From a checkpoint of a small transformer trained on Wikipedia: a variant of Muon for these matrices, 205M tokens.
MLP neurons of a small language model. Each row is named by its layer, matrix (up: input weights) and neuron, and shows model dimensions 0-191. Each number is 500 + 25 x the weight over its row's rms, rounded and kept within 0 to 999. Numbers have three digits each.
After each neuron's rows, "fires in" lists the words (lower case) most often at its 100 highest values on Wikipedia text that the model never trained on. A number after a token or word is its count.

L6.up341:498484477530478505511475516521488479465480510459493513480481528500498453527454490551475529527510515489478498528514503466522511478477478469546478480533560531546495475544536485467489506491516509506470477499506531509483493510463530496487479542511505555486446509494519468508490500529545477501470482497513482532526504495495548472545478483506472481486493463499517544450480460502520482486500501540497502479464541521523504539523456517515524507505457498472512497472524521482533527472516533512462490474502460506492497485491500455495519468519487469504535526523565496503462502483496491532
fires in: "and" 92

L4.up12:526505504493552486523494491523493510504487529501495499538456432497510524518544474476541524447506508475495526543515530505489510504483515499492521446525489529490451522494518488533502510502494526503504472501476511520528552502530462447454540462505479490498455469504508498485455510476471522521499535512482531515502494522506466508523475481552505493480471514493478482496502502459527520509521451503489464450489490492483482574524514479484465506542506494456528488489530492513450507488505483503493509516492519548532507472504504534473499511516453517507500550519459505549506518482526491492
fires in: "most" 20, "life" 13, "also" 8, "history" 7, "since" 6

L10.up211:497500475454522522466518506473479497529541524573532496516495476519526518476483483479443447488514488494549495493486486511510493475478497520495490504511478518527449537486515531504482551478496490491463531512573478471504501471504478493518495497440493507518507470521496523514502481559481513480503536506499515464524452528509506513524523510497483456536531527505520528522522491468535505527461506466523499448515573505516525467494452495451514481445497491505472509522489505502518488483532508514482514487492499499487510489530491490467515553468506531490508510472478521494501509517487485464
fires in: "has" 41, "have" 23, "had" 19

L3.up28:496467528509531456488510507519556501453508485501487518493480543467494506545518496508558516519520498465486508494520489509516498474493513512537555497540574475476503533531527498461497517541492543494473527483499520493493465482493521499522507500500483483505531491497467482490463525509493505493494521492527531475541513493545494463456485497504528473535478485511422545514526518501469512530483466504526512469529524493482496520454524484467516531470480485482513496460535488449492487509495524466484461499510499487493435512518534472486479449486517512448488476496527487487491497514514506507
fires in: "is" 41, "as" 14

L3.up164:511459500491450492499523495530537541529460532507506500523522498501534495503471484500483484486497463473517485479508473486508506458516487480535479477465503529500531499501504469464471484490485533501518504529536486531488496521514474469499505542515458496468513446464528527486504519507514523505470517511517486490455459517519517519519499559502496469450514533479475488526527537515479525500518552505501554510468484468521489514526498509461495476458494523556504491532516488489515501486501508488479440486519487521503508517481479493492531462484489576505500490515468491530515572455518474545
fires in: "have" 17, "has" 16, "research" 8, "which" 6, "had" 4

L11.up189:499519540526473498488487499504478535497445540542466492470480477498533498488497465523481451504522461507503524442511453467446489497477517521543496536483479489506528477474536460508502492512492492514506464500497526515504556502528442493498523513480484445492528489562511484460490470455505508503494516501445480507496513513520507467538496526505523533497530518521494484517473498508468485534581537484502508504523500482498477540478550513511503519488513486521496446508542493510509497498525470511456518510453469508493501495532504519494487536531469500508485508484536500467493509517529500494
fires in: "an" 51, "ancient" 5

L7.up279:458522455497448476485492518488477494495486514492490491480524505532549515503498489471494485476461503517521499514532526497457499510497497490531494501494440562478523478467494487511525512464485473488506528468475522523488509484562517520538495503478477497460528503500489506461486455507545507506485551552474473473488499512521521495559510478541512550468523500480516556514455471528461516499503466501508534523455458495504473509555530517494481510504522528521494498509457465471508492519537503518499519543482528530526471489514526533487472489504482502487523511517523530510462505476482471484
fires in: "an" 58, "most" 6, "more" 4

L11.up292:493504485487526511514548502538530508509489522528439461519549497479485481505511525498505473526474507524499538489447480534516519502507543483485498505521474536485483479509513519516487506516480504512522501501487525488572516497539510485472536493550522515510492453473545528511497464464508491491492500494474528497490495508475507453525499514536520525470479522521552508497522505493459462434493489518497504516452513476501472504455506470518473524485519486538536498470467497512513470523474511494478489518468496456497546497521486455505444464518451517447490466508513524464511528532502517503
fires in: "a" 71

L4.up95:482475470487509477499493456549483499478492480469492494469490467595488511485467506507486527529474546470468503498453508484514491484523506521497465448487493467533456502528518513450479516471461534462467473468477522486509512491532514527514519489536520514518505510534500479508529538508463503520470503478495529495512514500508506514501462477447488503441527500487465529486465490467513462519501504475508466484494481522466495485496527503531488529525478517507486529514559484505523557501503552520513492493506542507505453512521489541503484486498523512524508490532512472552524510517532494515
fires in: "and" 32, "whose" 8, "howrah" 6, "how" 5, "while" 5

L6.up79:506519464501475534569488493494509503477490518477517480498527505482506502515493505526477497464492482498522535469514491459486517535560481493498524511523479479531471548485551500526495451539519484491483507504459492465497545494510513474521490461478562519527508530500512501499461472516490496517499505500530493463480475497536472513477495494485518506496490545485462472476522504506485504530495483506492484490488492479482478499539500522523520472553546519441511515547480460488515510483473522482503516500502503520470475519493488489440522501467445473494448455511572530514492536484551497495
fires in: "and" 27, "german" 10, "politician" 10, "musician" 7, "journalist" 6

L6.up71:532471502509497489512470533512569500494536481502477500472470498502536540546499524518509492518505484540493471506539531469471529487469453550494525509517527526500495495511498468486464489504493503476500450542493489531492485512530507500466470471484484473507517496485499467518506515492520493509494490437495504417544516492505504532529462486535467492472536498511496508504478518448496521498532539512516453510497458507543486498515492506543501518524456563525499527492492521503486501453504503537491460509494451541523488525521533548497504489500503503483527452481488471497490485479501503537
fires in: "an" 84

L3.up95:477456489508522449499485499509477513541509476493503511482498482470499498477461550484554482513486475496500536559497539497459504511501502517480482465537474530497475466534482453496542472559482501484497497516492487508485495528513481515534512489480521521499549498488504521470546499492531519524524450511498528513504514511563453506451471485471514482481497561520473496514485510485507508478466482475486482475494510524520517486532476510501492522483471467517541482505525489519488510498497511504515522521546566495463513540549494465538470506455500465473510500485482518523482506440494486486
fires in: "was" 68, "were" 11, "being" 5, "is" 5

L3.up9:517484507531530518508495548480504514518481542465473480535504541454486546483489483529502532497510521520506507459510494532506513508495540479503492448498491502534524535482534474464511468511481521477480511470529522486482475444519510493459503497492497495462468514532491535523505571512500492489504489518544448468514487499466488526486506483449521464501519447503520488480517509498494502475492531527505513502469484481493495496449511537527509492518521525527494541526513500512485501457455477502511491493480476546543462495457447523466525476497448535510470521496515490499487513437511502498
fires in: "as" 52, "real" 6, "engineering" 5, "images" 4

L6.up35:491478505465441496508493532499483532512554526553494505464477511520517473522512511484439474495509519513464495520495470460491531470446484461541453488482531487536496482497519502456502485467510481466498464504506492555509520474517512493469501426517501492503550530488544478489500494519499528522490532560502497476507502529513441487487495499486531492518549509486467506533511499482538496496512509539551483473491528534484510503496502531482489511472507485492513506509493497466499466501544452517482480491499490546483494492498520549488473532538488486513499512495517451472488522468502514522
fires in: "its" 20, "s" 19, "total" 9, "extension" 5